Weights of a small GPT-style language model, trained from scratch on English Wikipedia.
Training: a variant of Muon for these matrices, 4010 steps.
MLP neurons of a small language model. Each row is named by its layer, matrix (down: output weights) and neuron, and shows model dimensions 0-127. Each number is 128 + 32 x the weight over its row's rms, rounded and kept within 0 to 255. Numbers have three digits each. A neuron's up and down rows have the sign that makes its largest values positive.
A block is one neuron, or neurons of one layer that tend to fire together. After each block is what it responds to, as a language model described it from the Wikipedia text at the highest values.

L11.down25:161150089100179147116162113224140122132120119166116165137112099072178087158165151129109172119172130172112118140156119127124096111127059129102101097110141159107123098083094125211156144079145187187080059077115156175110110096137122123094111089180109166108169115147128140145120179147078168125174102140196107164128166089134128142154161137166096107142118114113113089131179209153119156145115
L11.down81:159113123154135083155131096124134147084142140141080178120122139156140210144121109103169138175147162121057133141082120083096122089164080133148189104069114101153153128134132101179222174120089168162197088100100069171149116059090118087109103147146155140121133107118198076153095117170099172115120168119148130167198161141122192118133073171126143150160130109108123101108135088087105226119068
L11.down161:137080126155078171126147107100102169093203162180102062189021129113129093105079195116172129145147131200128194183141130087151116111133102112159120110123123111108137070131064157126124176169142110059128129073070092143110125107079146088145108094139078114148121085111111074065077125131143132109098124083132134097180078155085134118130129060096163106093128142155150062114122150120128141141167
L11.down207:129175106126142095089141132087079113139133081127125160117151144163174188138139132115075129179119123107131169089140074110170147111122185114133141108124073159114128128161166087136140235130110113181124118075147070098145144107143110137105062148110103159137131106129184136099155130136167111157084127071101111119105122139072121094125111109134143173134137118129107158118104080134116149103146
L11.down332:109097068124122134150163147178133106130093116088106103122111108122139171139117067125149118122119170156114175158143069122096123162125181153081137095133136175150165187088131109156165155142137161102163114144081102073169142138131134134078078142130061121111125143132134167105098210077125109112148157079106170131182143164114137115111106131126142172103124099065117186121161129134177135134108
L11.down408:114101121097143155119176136148146087114094163082134110129091123103117141076095146104128155133159139089091096089111092167120055113131137126134104165140118125152139142156117158127144099160096163119127187172186051119095112147093076191117155125085200151099138161100075130131135119134113129138097128150171092104140164171140131141163165087117142130153111123172131097192153129140107103132158
L11.down481:123182107064156106130101135137140108091128129121188152155120083187204196125128093114129158172143111120153088115156063103162113124141067103133141107142141188132156199098154122201144156103147189116163108100125132130127085138162174129138076172085115168110145136160198112117127137139145115126114153135155165121177097135154175138117156121111149145137149119159098140156122226139169166149113
L11.down511:141105139097135177132143138036125120131109062086099148164132082134180110105136102151139112072131070134163110109166143058162192152115109118125089099162137084155145083143129139156184086150139180096136150141136094105120153096085130075112081118096123103111127091055110094165116127098185158163079082130144165120157094106110076094080091154158109097194163117159126162137113147127152142099146
Description: Sentence subject referring to topic

L3.down165:141156117098128151090068150101131134070214140153134129130109103120136155124108122092144125107119133127086140082149136159101173140186133126099171094094170114111172108069065072126117189166119195158164084114141135145139080149112131138079172166172108112149144143182158158111156123103133126183071062123115105097140182106121136108146081157137146123129055104113157172124142116119150179177144
Description: Paragraph and sentence openers

L3.down331:093113113126157149183106099141138143139170190120079169159091144117137152134148092112114014131075155108109114144088127146051145119135128152112123070120165149112145132128155101096145138190136134113103135109090126089110173176143053143134161115170126147181068142166159104095138146133120101175102147083082094168077192181125101124136177143101142110175116112144131133088135150142162117168144
Description: Quantifiers before plural nouns

L4.down4:112162075207104163105185162160082134112154135094129205111115120122128139169122072103170138112107161153131176121166165112133122068135140131105104174118195096092134122087143082168113162125139107119171154104120097133189122187128112129147066146146126079087161082134102136163115139139132170100155130115099129079140125113102149164152109150152170185120205092097157126139232146107148142133083
L4.down10:176092130097123105133107103076177178137064144100124154134124103156118095202120065201162122149120115110103064120154142164021096082133073139098108147127131044136121163057162186137095088121078138177123133129167131087153157124106120144095115162105104126144117150165185134149149130128096109165169169085184121120200175171082172168159198153104145112122150119122142105125123113110126136098137
L4.down142:154190143058126128075123165105143118139158111143137126045114127146142135174227162160130124092095107116156117163197177150151111113127151076087147124112126113070137136156147140099124116163179093112158159061168061216123128162116146110150149138107108066130083142134107153143151168140177173126109115153157074145148182072153179106126099090151083180176096076141094105146147168145116111098140
L4.down262:118115183098111087145109153074088120169108155083120157124116121157039053129113116045109143086153103110133122145152109133140129087114183141135165091154119168039125065102138141120113133095160153101174147073083137088097160103138158161177117097163116134160120138115112092130106059148161179181174160160129171119136118146125101102146113119096112189121143098068164115139181149172188108133138
L4.down301:100113162162060123109132150076140129154112145039127144067122136152180121145121140128119155122166158138134169173119160156176136133175167145146137145118117075133106051120139101162104136123139197161121123129180140118106123150113072096145135170161127122108133191109107112147152133077153125096128168146099128112149088128082081122114137102087109098115176167167176144126238148136103139160127
L4.down315:071107137068134102141154127179177093130128163171183063133128116196134115106132156119086162152154135124129160152165121110142161078128141131142087131060190157159206145157078147109104234118126137148159148110118164095152088096173150121116127104092145152097178160123093080141122152096147195145112117079116103159089076056206149149131115146122131108153118090139121094141161187131123102144095
L4.down426:145156132123052139111078106124078105045156139111178141144137141048145161166101140134093147127151185171109117088016098121093099084066137114148159177096121089129105142134184135181124179142187121160161097108107166112125108130093174142133131134100065135144156107100104114091136134141099120122124128108092083080188215148181130084137119094151152119132156155115095148200149126127144143126182
L4.down487:122183150117137096188149125099152105130173149115108088122167071122141106137133129122130100171121138175162116094213159121116119083167168104128108165095190136150163205111173128137133086138161141122162154183142116159115142160149141168110065100077072152088136080193146106101105176129137170121161095167122171157110105157093150053204086100141149132120159119142093143136183075156136134122127
Description: Subject pronoun before verb

L3.down105:053132114161155136097137140109110152138091195132174113162090092152138078164132061148155119133119141086152103125158135158161101087073171094097163123055165072136130108082139150170158157147163126103134140165156139165151132171113129128136057108098147169147178181134148144156210156148163161092142169143086162113130124151112153163135130132129116101156102129147092119158194152168180178131096
Description: Clause-initial subject pronouns

L11.down7:119096116141188102123152125138121135113123138103140159107090146125152155186116100135112131146090114149162168161089100127114115094150176114175146158114142147081176125092121107131144188098091168093177149177123079130087147138159112157109101115163162116116125133123153134152149164096096079102121093120120132090134110178112146166134096139131109125069143089127165085093056217145179125166198
L11.down141:127194150191139086133123117142155167130145138101170143155173126082137125081063091100080104104128081073108116127066121160167129118127163145141105125137179116111150115132146142179137180172170141095112152058180072207066142113119109116117106098121148170134119164096139138104136116117093146168154138160168115158149203137094098077097099111119161070154125148125153157183083129108089155138163
L11.down165:145170169102103159119161148144126120107102144114147143137130174115133161178140142043088116092207166111192155111135156108126065189125108187124082108179106126121150138071127125125135155137105111060146132096123069134116164090150129145139170189111181156139114160141177103124127076107149193120119146216096129170153080132093140058119156138092160167172138181130168148149102163130125139185113
L11.down374:143105163106180111114138124139130155076148174092179130102093096122123118132165104152078127136118163128137128151128105062100158150063143134161134183107112159098106158190119101134147102109157117138134171071153117110101140129175090167099166169124094162085164072120104111170126074115104171131119108129103138160115128094186116158155188144087111134177060086138110187163122206169147135102159
L11.down428:168145121120139115095170152078125106127096145119094140108118119113106173112137141115115158137135120131108074130187182196134109156148133179136104153068147111145140103131103102135165153093152127151103109047179147162170126100060163106164146088151151164138140191098208160125064155090138128094150142120100079100155123170139164092141161132126134169166113122168129055120102107085145105145141
L11.down438:072112124147081127108202148051097117160073147109091130160146167158107110184134199111163158143129135167126160102116115198121122133115101139121147163099164173162130081106190123083172209107160157208165122110098130116114168149143096128137146156191094136106125139083127149133077097157102150063114137139116122165112113192074093082124089142145174139111118118084110116093070055135118144114117
L11.down454:097202155077132108135083104187185094086165143133135145145169097130155161125146125131077127065174152099131106139184150111149110147184155122099101104170145115109141131174108117109098154092105161176111124165097112132157082163096158151146136175096136138141136089117176141128132169171100062174150159147148112214142075094143210118147116113084116134154136163168109161100068119141192079114085
L11.down468:155103112149185120162152117182156145119169082129133186112166122140085112169133109092146181089059149095084121098189133141120157137138106102172104067127121046106119149141119157125119108069093092131124090113118142088039117111136155140111118140167167139141142104130072119177078142118182120084126136091078108144193127091161114144052114132124065162069138135143093137119125205177076113123155
Description: Anaphoric determiners after prepositions

L11.down2:130060114044122124124114113103095158102115119158101111160125151110163209190093129113137139176151125105104158136116119091169121144102067139108129111136142126162114108147167109114080145177134119155111097129115096185117090107087200051165108060162153139165093100124148101190137198161105118087182162154175172097110102125125112134123112134119129111127130134082175181124128119140186123134160
L11.down113:120135164107140062091095122158134094142103123090138139104141150175183188153121167123172158103109117156128116091132153171143040094166169110192104144140106185092083122113173123121115118159062155178096146143154170097121080134134135086177118141134114199184085115101136094130170156131100153095196098121096118092121105189163061135101133114110101077157133136136164098104100112134161123139141
L11.down148:136064150166143169114110112159106114102128131121201168087124088093093118116115113160108138135114100121130089125101141133139057096087116092135197071126119157124133150166116101133124136091150142143179120138126080099123101150078093147095166163109150170198193080085094129134119133106144076160132075165096134193122177166120089114108111079144152103102150065095122146143135176138089140123115
L11.down244:121132098174165103152139093126076128151112098110113123119128120177120096181183123135095130107125174135173147132128121104133179161139196084158123155114150109091138134164085096155094078127138134123123038115177131151126076110122086127143157143117148153155047100093169128152149164134101100130093190105145118071144136157126140083154125160173134103094046129092131178167141098085144131111071
L11.down252:171181133162117116163123164091103100119099158164137177054113128158111135096166074145101120165054113104099096104139128102149121090142165144118064108106122162154123111137197162139136099152170143123100122125059143118046153162146095084126140143143111121149133141146162116121173117168112123124130112124076146140106158134088091101139143131167149090116122145124117133155064153121117116160133
L11.down283:078136201171127064173140096127171124106115126075142137108156109159100112125137166081153078180144158146154133110106137169127133120093118121142119133101157118149093163128125172115140153167164119140124129076139105149074142152102174144124160111081173124108068128159064125119148082177142159150111112087064160061113062101106094144132083209111131171164147126128146126137172119102130126160154
L11.down340:171174142102138190126135135152136130140120133127166162109123115116149099139138120051079029135120138111119151088158191093164127069102105173100096102073112126132116146119108155136155182125135107181231178119129146129077156058158171159126147150144163142117093065111128135135081109113116099124140141135161151153118128128133154206170083164083117125108096105076109110174144107123168130140108
L11.down432:144142130055114148117139157214074132122157091214176142127131093129178174129079146128091125135096127115108126096107102150095076105119122115169119131119094078111163116103119101194122129094156067029097053119123092139136101111111163142170175158158120090123150071122062095067084149130080131103097079138102129129094129170117136165115141135140187173121060122114182153119141182118116122109189
Description: Word-start "so" fragments

L4.down162:097147143118123190091122120127111135147158098151076115098114142154109185091149139130128068149140147174053154052135169114104128189111192147152055101155113157152165156096115154115103130129182114113063116108144149136120123156154105112071127102156168192127098089100141096119189138068134089140089157117177100139151142176105132107128153154133167135145139116121148163115138139177131186139135
L4.down212:185087126131168133110123121135177148152173127084074168124098125181122163160116127103150120110195130182133081150160157153134141081190126126122159094169148072149118124128139156126126161205117191155147180137105109093103158162185136111129100081178141150098110126093129111080220109177141149143109148169142148167081187128106125096156079124157130147106113147149154135148119155166158030190173
L4.down256:171178137106205138122177153123120133158147102123174179170112131091147144087129151142137077073114080118125182137093108134138101093112161088084113184061112131135152090125146181077144115059107127109169207195151088132147119198095124078089113066152155140042108101128156175105105090175142124116155141146117092109123139138118083140140066165190106152160117139072110147156135099149105092120162
L4.down280:147143157079120129130151142111157125103104146154155098201112037152116129127117148120103148092155166126115127080092099080144062086100097070150170119150103121134113120111150126109133129171131098115079109169157142128122065105156081105121097104162151181136164135192154154108115094106126120098179087084159134106132075126182175194138141140199156155152038179171169084111179173134109132150115
L4.down368:153176166131119139136102151181137121127198130142053130129133127164062120085060159155147143140126122133101124120239114149115116160126088094118127093147159152116107078080129156108111157143136111129146076155199148101104159128154134115109101098131095110094101132121165145138112149145136160108149099098153087170125129109127162147168098116113175079166207168156087073098165160153101116116106
L4.down486:134137176119129105099113129128172164116120117120093160149154131136123165089114164143102171172096186146078199122160170111174153121049139154084153072103116137067157140152138119087104108164111143129157080110169190127171173093081142107115117145138152206196148115118168053150158173159108109155106120124118100169131124169120129117147133118117107140162079137096151128162081171183114099109130
L4.down493:127108076142147110101119166163127146160129107162147140119162183167102072097088120135166139138121073134141187138138118152107145141106101152143135159070163101189104073094116140099102134106163122113142118163111148121121090107114096128079141089112102168087084148070195183075145219107154108171101162130153119127110137096174119118141078109122109084196097145113147072088120163177113069169079
L4.down501:120164115097147211108163069229137123130112125119188138136127129170116072087114151150138168152172159111133173177174206125139105140143085130116139166164134172089141115150082084117114124184124098107142131154170113148117160044120125093113106184122154127092092082053140136117060116096126086107141116125115119142134139109126092113100159165085134121088119136159147103169128124088162132144078
Description: Mid-word consonant fragments

L3.down43:093132102087145139118177044156191111113146119128093151175126173123111123074099093093146157193103150124137163126098141138139158143167127085138125087133135107128154102157106136101094170177099117081090134137044137114104085156138133086134101171068146079094073136114178126094063115140123232143121029076079096111113160129113146111152051114102142099134076116184122105147103192104089078135055
Description: Hyphens inside compounds

L4.down86:118148136142117129186167064160140130169109106105177089141134142199134186149129130108131057072140140139119098123112166102141127123104140166083046100063113128155122145120127108109151154160068092165077165140155150103185199154106089086141175146058164085156093154115132143147154103126119113132143138112126062159175179154057091112132088074143115129145134153110142142161148133123113123158088
L4.down90:090157111151112165143124090096134076102131159149103136154112130140129142176156128183167067099141122110155128152130149135140144135096125114125125180124123110078120150153162063111138128120093109111131160106114150083152161193132150119123079162152128124150167076039109139144146100158168154096153094130089115109118107141143168121129106118167095088112092143103153111090209125120150139091155
L4.down102:109143154096164125138129153149128150140149178116196081118129165143159140117166131149148155177150134152144072114118111141123160087134177150143167063147135090101098173134143047137083117105101136201131158131176099050076127044072149134108145134111127130132121100137132151123125113151108166169107169092142104114117173148086124229123056125177117199100073087148170107128083180101068084096122
L4.down258:133184093141155137123132083150135153126120087147150132132127152192122127123154104100105126089134163117184126105096206092106111201141193139122175074133162134129160153113106137088146162139138107138157100164120131123151153175090105163141187111119107187110097126147141173159145106106070149093147124187086080121149180130147120132081113133133139089138141157144103119146174169127163138157070
L4.down276:104086161127085108150146158037080140104169114138080180108138144127136086043107122104184122127176110143058075115141112123137155098126140184152045155103122134133083195126136124130065085106149178106081139211122159129122132121110126103142138130170129146148121114121136084108150124148145138101136145110141117158109163153128079099136053089171120106167150135134130090085141118084119136107165
L4.down299:149110146153126076176097132093147101164137124155156138124197102152207132178143181122118127107077145134133165154111122134140082107072147112157157139075111109123105140107140104123147167171117203111052110125071130132101161093091134150156098129118169140173116155125153136121084097185128110146128180099145106128128150131063201097153139129154160101166134085140077173119083134128121130160175
L4.down451:127133134138137104117144117056138096069128175115158107083137108161162182098102112133133095188138143127130085117160079093122132138146148114133091139085122159172154104127091083081209137128087100145135158115158132111047134158141116156152109155137150186131100089162139097203177124136144133154151148161127163127152166176109155161128150077079126101079141081163117155131108141156148143128124
L4.down458:068083125096111074132136146143124104092124167141142120144134097139105061125164092115076089124166164098160101126179128143117160144132166153108115137104134106127105175113106115159110112066117148138137096130160158131116164143126106075157138158099014137166046086087132116166079074157105157150127192146144112107081163157126117124088152140098033137146083077198129156040111091114157123121093
Description: Word-initial pieces and sentence openers

L3.down87:128103121136154109098136133172130148124128148142085092107118064114073157197082183120106090164103127127111103101118150143168114133065131144123096161116119158126134138176184098109123087087197113143098079143123087140081155140107152151138148147162161123110141129133080126118198175113084159117095130180061111121121095081141122150115044188075120132169121144104134126162180150122166134202124
Description: Word-fragment continuations

L11.down5:085130155171187059162172120137101098088181097112149130105095135090126131149127171128164139127131127145125139110150092078157117144144152101041122128128145151156099152177117154077130147187124080167118102163156097181141129114114140152146119124103130153145129134153099155145117174108156076142095163162127134151137147098111125159086066109178083142158199153077107145152061182160158116111166
L11.down151:101135108141143110144162162162064111155073123195110149179133137114095087101111099090079181138174105188106142146167152129114158116176155147095139107134218152115176085064093127172147162149180162129107150116120129123096090141086096098157163089151174096126173140083088138147120086090183059133139145208166112113154165075146123096099135119143150157150146161129091087093069122124109114120114
L11.down186:162141105129147113115196165148106114075115119128151102127144165132159160105155113091204126150128123173148110119194138131109125130157162124105141153116139158207159153163113146121122140071120117114190135126168136120144114124122092106170097209108138136099057126168116083118162097157110103147101079121110150090131133144145148173090164104097137143099121095165110103127098086139195103129132
L11.down282:060191145147118090187125075121132143162087117121165149166138170152131134108132105153153144158096106138147121143178151098138087187123172130122152098138097141149151193119138121218155138095096214055142145108132170086095134090131126106158130099160122155126130136133139131098129132122220151137103126096139136107147069158090129179104095114074132123080139204195141131129125124148172114096049
L11.down289:146129190097106115127127100123108127105149102127136145135132137138134215163146153154112135110156108127143124153215106105100156129117142139132152124120116124158119145121135133179146135140141142136082138148137151160172146087165166119126095116074162150155139144133235110126199130100179173097106120134132161100126148127068074104139106103114135148167104149144100137132096146101121165058150
L11.down358:101164116128104130162129122184142149098126150184163119120151172118126114161142198166131149105164159165153136165149120100112152133131169140109156107106168124172134174183107149156114126115126129110110098123145158142151165195134124109093099095141093171114116157137108154078086109094158089091105074137091124128156134108149155161184092109126078120078155129160127181110101168094141076082142
L11.down443:135152146116125173102132133130098119182165096081146150096090112094049118136094158117118139136098055178153130164120096109092095136161142150169124160078138135115163122118159162101133172100128160123100183169123157121133137112123094114145096144161128126126134096102078122133094150168070167051167177172181143147131104151054122110182149166136109136117103153086098100095126086134155132131086
L11.down486:099147110177152080107182168110123147074120173086160110152147185152095127140147137121138133127122139105147182064120163141152123185125166115161097146104094132130154097123086122130205110148156152126080085076129150111109116148120086104153099131112147130141187076169124073131153166171148103075125113148154130160182127171122130114173114141142082168074144112119149178105145113209054097113088
Description: Before an institution name

L11.down91:099084106125135118181111107144133104189138092149188135072123120134191101150220107192147144083121161060133184133094119111114149101196107174105116108127094085116069121130096122133165097079067123156163159127131115114082079127128097123174184129118179108143099154135088135128102131064180099094155173186099157134111165126132118105137163133127134188150064162136056087095104181057149087095144
L11.down95:162112080102061179134182088137143124108114074079149126193140086151141131065172156107187098055132116171142155180141087072097131095119151164135127065098130119118144154163114160071194114118144043125101147126079098108111168119144145161137053175177184124081070085105154148138120084135134129106115089175130086127097130127094087141078044103054109168147128122144145036148157100138155121092135
L11.down118:081185150156161128134092205112134085149127098158133199106094150159115172096140070148078167099118143141156121187113094123067128077139074182131191110143152171108135110141144076137128123105119175135103130134110161142112109131132118126132183118128181157061088117129104156102182132114143173057134130096138147186152148109072140126156139178131105114117138118176105157101176107108113126099097
L11.down168:110126092145134130137151109125160121103188156123174120090117071154130140165134044132121105043091049116143145096114086125154102155139106192154110170111105154146128134106086159118125196074142133090113144170060117150172163081091088106147077124107123082112080131148155141103107149158126113121081133115075131083080100088153136126052075129080203181148164162094133159142151159089107140138121
L11.down208:132154139126112170132099172117133150161083134119145159121155171114114113072156149136082119041135142188127117105084146161084185059138102103150128114151135065130084036093180067104115129097158118107167114111092093114082130139128150137158133132091146126188099160158130104145155172113133057135142110163161115142130160082160097113104086139143112088160146161130097105044162180180093180086172
L11.down293:137115107127148087146143128183095139140103164098181098099126119128141159087188168108091104145153127150141199092128179147191116163146167147149135097114041122097147103136187177189108150089115167105153125140120136148089103152144173075129156148162142150135149132161122182092163145123096123100099085079139086097134070123100055124127208080123144132184092149108172100116103178123165149147120
L11.down364:104137164122140182107159103211111089148173124143119175158084124067162099118108101136190156196165151159134178174116092123140097112097128100129162145134163145136132096137080086245090173153098145094120124147082136181101136135112095087132091151169181182092120174059112155096178151070168091149134084126171141099065144129122114151121113124100142168132111116113162123171153164185142129175104
L11.down398:125075102114094082060226116145092075081158037110095111094131167085126112153143169122145086125162116135132103095131057107149164051151093123101067120132151123099145119136153139129105157064129170143234132145181147128113141147129121138103097144096119159088075122148151189163134121121118073089100121169064118106150128193158174107152098115129138121159100126156158140125117118145101185120136
Description: Word-initial "p" piece